MLP neurons of a small language model. Each row is named by its layer, matrix (up: input weights) and neuron, and shows model dimensions 32-127. Each number is 128 + 24 x the weight over its row's rms, rounded and kept within 0 to 255.
Before each neuron's rows, "fires in" lists the words (lower case) most often at its 100 highest values on Wikipedia text that the model never trained on.

fires in: "two", "three", "four", "five", "ii", "six"
L13.up761 [130 114 148 145 113 130 127 159 132 133 171 120 120 123 128 118 134  85 132 100 121 102  78 149 113 119 174 108 130 125 124 123 162 157 142  86 132 141  98  93 117 114 140 140 132  99  96  98  97 138 118 154 114  86 165 152 102 135 137 123 116 158  96 101 127 121  98 149 150 146 150 164 113 147 155 163 148 131 178 107 105 113 119  99 108 121 124 119  95 123 164 150 116 138 149 121]

fires in: "an"
L16.up708 [110 162 152 153 112 126 135 126  88 108 147 114 117 127 123  99 132 129 105  87 150 160 125  97 154 141  99 141 137 133 118 127  82 136 145 133 136 147 125 135 131 149 141 118  94 140 152 161 151 108 126 129  73 115 108 175 135  76 141  91 153 130 138 133 109 117 179 200 165 119 142 117 109 100  93 121 136 154 132 107 130 166 113 112 137  87 183 141 141 109 129 138 119 211 128 135]

fires in: "from", "of", "his", "at", "on", "to"
L11.up444 [114 101 157 147 136  94 138 135  65  81 146 140 104 132  91 128 186 167 162 125 119 149 148 127 150 106 150 123 117 141 104 134 149 147 136 110 121 128 139 151  82 125 139 100 101 161 175 143 125 107 140 133 124 174 118  94 133  99  99  69 109  96 109 164 119  65 126  96 136 119 156 133 155 149 159 114 118 123 128 103 136 166 147 137  71 134 136 154  75 141 116 153 184 178 111 120]

fires in: "his", "him", "the", "s", "her", "yu"
L15.up927 [110 147 139 167 142 135 111 151 120 126 131 122 135 101 153 167 129 123 109 138 159 134 125  99 179 127 167 122 103 147 114 127 102 133 156 161  81 121 140 111 106  90 130 116 150 144 139 100 157 131 118  94  80 102 108 169 117 103 128 130 167 125 106 112 114 126 167 133 135 112 133 119 161 131 145 124 117 114 125 113 143 125 122 140 126 110 138  60 119 126 169 121 115 117 164 148]

fires in: "the", "history", "life", "s"
L15.up856 [103 157 179 119 128 119 124 186  99 139 159 125 112  67 174 158 117 105 175 106 153 155 125 113 123 134 125 154 112 164 129  95 125 125 139 114 127 162 133 137 137 127 165 101 105 145 163 139 152 166 129 116 102 145 130 133 147  94 128 169 140 159  86 105 112 111 137 168 142 134 150  93  94  84 153 121 105 155 164 107 136 125 143 155  82 135 139 109  95 131 138 149 117 120 115 170]

fires in: "an", "st", "december"
L13.up145 [125 146 116 150 111 155 111 131 101 103 148 150 128 136 132 118 154 126 107 109  72 168  98 116 106 143 104 119 110 125 128 120  97 139 134 137 137 123 114 120 118 116 129 106  79 138 138 160 158 127 130  98 140 182 106 134 140 102 128 118 155  94 103 133  88  99 147 135 144 146 110 128 125 110  90 137 145 166 146 118 100 164  87 139 160 125 157  96 104 110 122 119 121 136 147  96]

fires in: "many", "some", "all", "least", "both"
L4.up46 [134 151 110 159 104  99 121 126 130 116 142 124 159 144 139 196 178 116 175 163  91 116 154 136 146 113 124  73 122 128 120 123 129 136 128 139 165 102 112 133 136 148 160 216 137 123 117  83 159 115 137 104 103 100 137 110  97 129 117 129 104 170  66 139 114 123 109 139 165 142 161 107 110 134 128 112 134 149 149  67 138 138 111 116 118  87 139  91  95 128  84 159 136 169 105 114]

fires in: "first", "early", "late", "least", "best"
L6.up413 [131 100 122 110 131 130 149 151  99 123 141 125 109 102 106 191 131 148 150 114 146 123 149 160 120 113 132  98 136 136 162 177 124 188  86 116 111 130 117 104 152 147 113 156 148 105  95  94 146 155 103 136 104 153 138  87 137 136 144 139 101 170 128 144 135  68 135 108 128 132 137 151  99 131 129 132 124 193 135  96 150 127  75  84 130 147 105 114 111 153 118 159 112 160 113 162]

fires in: "3", "2", "4", "3rd"
L15.up25 [137 115 146 124 150 112 139 150  98 164 138  97  99 148 181 128 156 121  98 117  79 152  76 117 141 102 151 106 150 103  98 151 107 124 177 155 137 160 139 104 154  98 141 149 120 151 121 124 138 120 101 119  84 133 111 118  89 101 110 133 126 124 140  99 106 142 114 143 183 117 163 153 114 158 159 111 117 142 143 164 150 100 129 125 152  54 133  78 112 104 142 141 146 125 127 126]

fires in: "two", "three", "six", "five", "first", "four"
L15.up92 [126 132 128 141 133 121 147 117 125 156 165 132 116 130 140 152 134 128 168 104 126 121  97 129 139  77 144  95 158 139 130 110 145 156 142  99 135 123 119 116 108 131 169 108 144 127  91 133 156 145 145 121  95 103 164 108  88 116 135 135 153 170 130 125 132 124 101 152 137 137 195 112 114 162 106 143 105 194 130 145  82 167 131 141 147  99 126 113  89 149 150 143 152 185 160 171]

fires in: "the", "in", "from", "and", "while"
L11.up547 [ 91 148 150 138 136 102 109 162  80 126 178 109 161 120 136 127 131 130 148 111 112 103 171  72 139 102 108 111 112 128 101 116 142 134 138 123 143 107 133 143 106  87 141 139 126 170 160 112 136 123 166 123 121 151 142 150 130 139  77  96 135 138  75 154  95 158 120 133  99 145 162 140 167 105 148 114 118 127 172 115 121 189 151 122 123 155 114 158  78 107 105 145 136 117 117 153]

fires in: "the", "this", "which", "that", "it", "they"
L14.up92 [165 150 173 183 180  59 131 157  86 125 135 104 121 114 125 119 132  90 174 127 136 139 122 156 140 126 135 140 131 117 163 128 126 155 130 146 129 101 106 138  87 146 144 122 131 143 163 115 139 151 135  99 102 153 100 123 144 146 163 138 129 113 101  87  91 133 128 118 168 164 129 113 107 110 132 113 124 152 123 123 136 161 127  84 117 109 118 134 115 138 122 123 117 134 115 132]

fires in: "two", "3", "one", "4", "three"
L13.up707 [122 121 103 150  98 146 133 171 130 167 195 105 106 119 123 144 129 124 124 110  80 145 121 144 124 120 164 128 165 119 124  93 163 127 198 174 110 137 106 116 143 139 149 156 116 122 115 121 174 150  86 153 120 139 157 147 138 137 112 128 101 187 139 109 106 129 100 117 160 173 132 161 130 132 133 127 112 152 137 126 102 116 119 139 101  72 158 104 141 129 107 117 122 161 181 149]

fires in: "not", "never", "so", "ll", "since", "we"
L6.up351 [145 111 145 154 117 127 129 137 133 106 143 115  99 136  82 130  95 135 138  90 103 103 181 140 131  80 108 153 131 124 123 147 118 119 138 133 153 149 139 141 111 153 136 191 136 137 117 142 157 129 173 156 125  94 150 103 104 125  61  78 107 149 126 149 154  76 129 185 195 144 121 109 103 125 128  98 111  91 127 120  80 158 129 158 144 117 124 136 158 128 152  99 106 145 127 123]

fires in: "late", "early", "some", "almost", "young", "many"
L6.up604 [ 88 119  95 154 116 111 124 141 127  99 109 138 109 140 139 149 165 120 104 117  95 110 139 154 169 141  91 112 147 154 150 122 117 174 130 118 110 131 102 153 137 161 123 160 122 140 109  99 145 126 127 106 110 129 117  87  96 146 136 148 131 153  95 139 123 127 116 133  99 139 171 131 146 135 162 110 119 157 144  79 150 144 135  97 127 130 164 119  89 144 124 107 139 154 133 153]

fires in: "his", "a", "the", "their", "her"
L11.up56 [112 119 150 165 138 152 150 133  73 124 167 129 108 105 151 146 102 133 116 144 108 111 143 132 114 113 152 108 168 150 119 119 109 140 123 127 103 156 107 137  67  80 163 142 129 141 114 105 122 162 110 146 104 106 150 139 144 112 148  97  86 162 133 125 124 114 121 124 123 138 169 117 171 152 133 120 138 116 181  80 162  90 115 131 117 117 119  94 133 148 142 109 131 143 169 195]

fires in: "her", "an", "his", "a", "she"
L6.up355 [135 107 136 188 118 123 138 124 113 139 150 139 145 105 138 112 140 123 129 114  91 119 160 159 152 104 142 191 143 163 144 148  86 183 116 131 126 134 132 144 124 122 111 128 136 124 131 140 157 160 159 105  94 142  83 127 138 134 150 129  94 145 151  98 136  57 109 146 106 143 122  81 125 127  80 124 124 101 115  95 119 119 129  97 174 120 183 142 111 163 120 114 128 133 143 152]

fires in: "of", "were", "are", "being", "was"
L15.up91 [144 117 150 135 134 146 101 165 110 101 133 100 103 119 153 140 155 130 151 132 131 115 168 133 144 134 128 150 125 151 111 133 138 135 170 133 162 135 168 117  93 111 138 155 133 119 136 148 132 120 122 152 115 156 113 144 144 113  66  80 130 131  66 127 157 108  81  88 120 157 183 156 138  99 138 146 111 134 168 108 113 164 158 135 125 144 140 112  90 130 125 150  85 152 110 163]

fires in: "an", "scruton"
L4.up738 [138 160 114 129 130 112 132  96 119  93 146 150 122  93 103 111 128 113 115 103 111 151 128  91 144 148 109 156  92 148 118 129  74 174 128 156 150 180 135 126 140 123 116  95 116 137 113 139 152 103 127  95 107 169  95 107 122 135 151 143 147 112 152 104 112 107 104 170 147  94 129 102 131 124  99 120 152 131 125 115 120 145 110 126 144 144 144 144  98 108 144 122 119 137 137 132]

fires in: "first", "not", "t", "never"
L15.up479 [151  92 113 136 122 166  82 177 138 151 160 132  94  88 109 127 129 149 184 109  97 108 101 147 116 100 140 106 150 159 126 156 141 166 115 114 138 104  72 108 120 141 120 142 161 148 114 174 156 140 118 107 104 126 136  77 132 123  83  89 108 165  98 174 171  73 136 121 125 141 158 137 126 155 137 102 128 125 112 140  90 118  90 133 183 105 114 127 108 132 110 124 120 178 153 134]

fires in: "of", "among", "throughout"
L12.up724 [130  84 119 152 133 142 138 152  89 126 166 116  79 138 120 136 168 154 139 169 101 114 105 144 125 119 143 105 145 137 123 103 175 132 138  98 132 118 100 127  83 109 134 115 117 115 131 151 140 141 134 168  99 195 165 138 126 136  69  72  97 153 110 148 134 119 120 107 129 150 137 204 132 150 163 117 122 144 126 114 113 130 141 119 137 135 116 132 110 143 101 142 161 159 128 174]

fires in: "from", "by", "and", "such"
L6.up233 [ 65 108 136 168 117 118 140 157  83 103 113 167 180 117 148 147 159 134 103 139 129 116 149  86 126 117 110 117 127 118 144 110 156 124  72 186 138 116 117 108 136 113 136 135 152 104 158 119 107 118 139 130  87 175 130 103 125 124 117 131 128 112  79 110  97 175 152 152 134 165 137 151 135 113 118 143 128 145 100 122 131 182 123  98 161 134  72 161  95 127 115 127 136 164 153 123]

fires in: "the", "his", "s", "her", "their", "its"
L13.up671 [107 127 129 162 133 132 130 143  95  86 132 154 135 115 122 130 134  88 150 183  95 101 125 121 176 151 130 132 128 126 120 155 156 131 147 172  93 129 141 135 111  88 178 142 143 147 127 116 187 132 125 117 109 135 129 130 104 148 116  83  90 152 119 131 119 117  95 125 149  96 152 159 173 110 135 120 125 155  92 122 135 112 123 141 137 103  89  90  97  97 113 125 110 137 138 135]

fires in: "not", "also", "have", "only", "might", "never"
L14.up568 [139 106 133 171 148 126 116 172 113 148 156 150 105  99 140 133 140 105 152  90 118 197 150 156 126 101 159 126 134 112 139 149 156 144 117 173 136 147 190 126 104 118 144 172 117 143 120 162 172 100 137 147 118 126 132 106 141 103 109 143 118 150  93 164 149 130 140 157 193 125 134 139  89 121 114 119  77 120 136 143  95  97 137 126 146 116 128 150 114 186  98 146 170 144 163 127]

fires in: "an"
L14.up565 [101 131 158 154 121 128 131 124  85 146 135 164 138 160 118 147 123 126  66 150 114 191 155 123 132 139 106 153 136 152 137 109 109 139 122 141 136 169 139 119 148 118 118 131 115 133 132 161 172 145 104  95 153 148  56 154 114 112 143 118 161 122 139 146  99  95 120 163 154 113 120 136 143 116  80 132 118  93 134 111 126 147 121  94 131 160 175 119 114 152 120 119 118 193 166 144]

fires in: "the", "that", "this", "when"
L6.up686 [159 119 194 177 118 132 167 137  88 119 120 137 126 114 100 165 147 125 191 138  88 110 155 159 127 144 102 111 144 137 125 150 117 143 104 150 126 123 102 106 124 132 143 126 123 137 130 125 170 134 118 117  87 136 107 115 109 128 113 108 150 131 147 129 105 107 120 114 136 176 174  89 131 140 152 142  85 110 116 157 128 152 124 126 152 122 177  82 110 141 135 109 130 109 156 108]

fires in: "this", "the", "same", "its"
L14.up1012 [159 195 106 159 158 157 120 110 113  99 156 103 136 103  89 133 131 105 134 133 138 143 144 119 158 143 103 106 143 131 169 110 136 163 180 152  96 123 169 116 127 137 111 167 124 141 162 108 174 113 140 106  95 125 150  95 115 127  90 145 152 125  76 118 102 103 159 145 161 146 138 126 137 130 121 129 155 136 124 140 126 174 149  79  98 119 119 106 116 140 133 120 141 144 131 113]

fires in: "the", "which", "his", "these"
L12.up932 [ 78 109 157 150 134 118 109 157  63 104 138 126  84 140 107 105 151 103 153 138 160 166 132 117 144 136 116 146  86 118 163 139 155 135 161 118 107 111 118 128 102 135 142 138 119 165 191 126 118 135 148 125  78 164 105 105 109 127 123 117 131 108  91 114 106 125 133 142 109 156 175 115 126 147 164 123 110 105 171 117 105 153 168 108 143 115 110 150  67 127 107 147 134 190 117 115]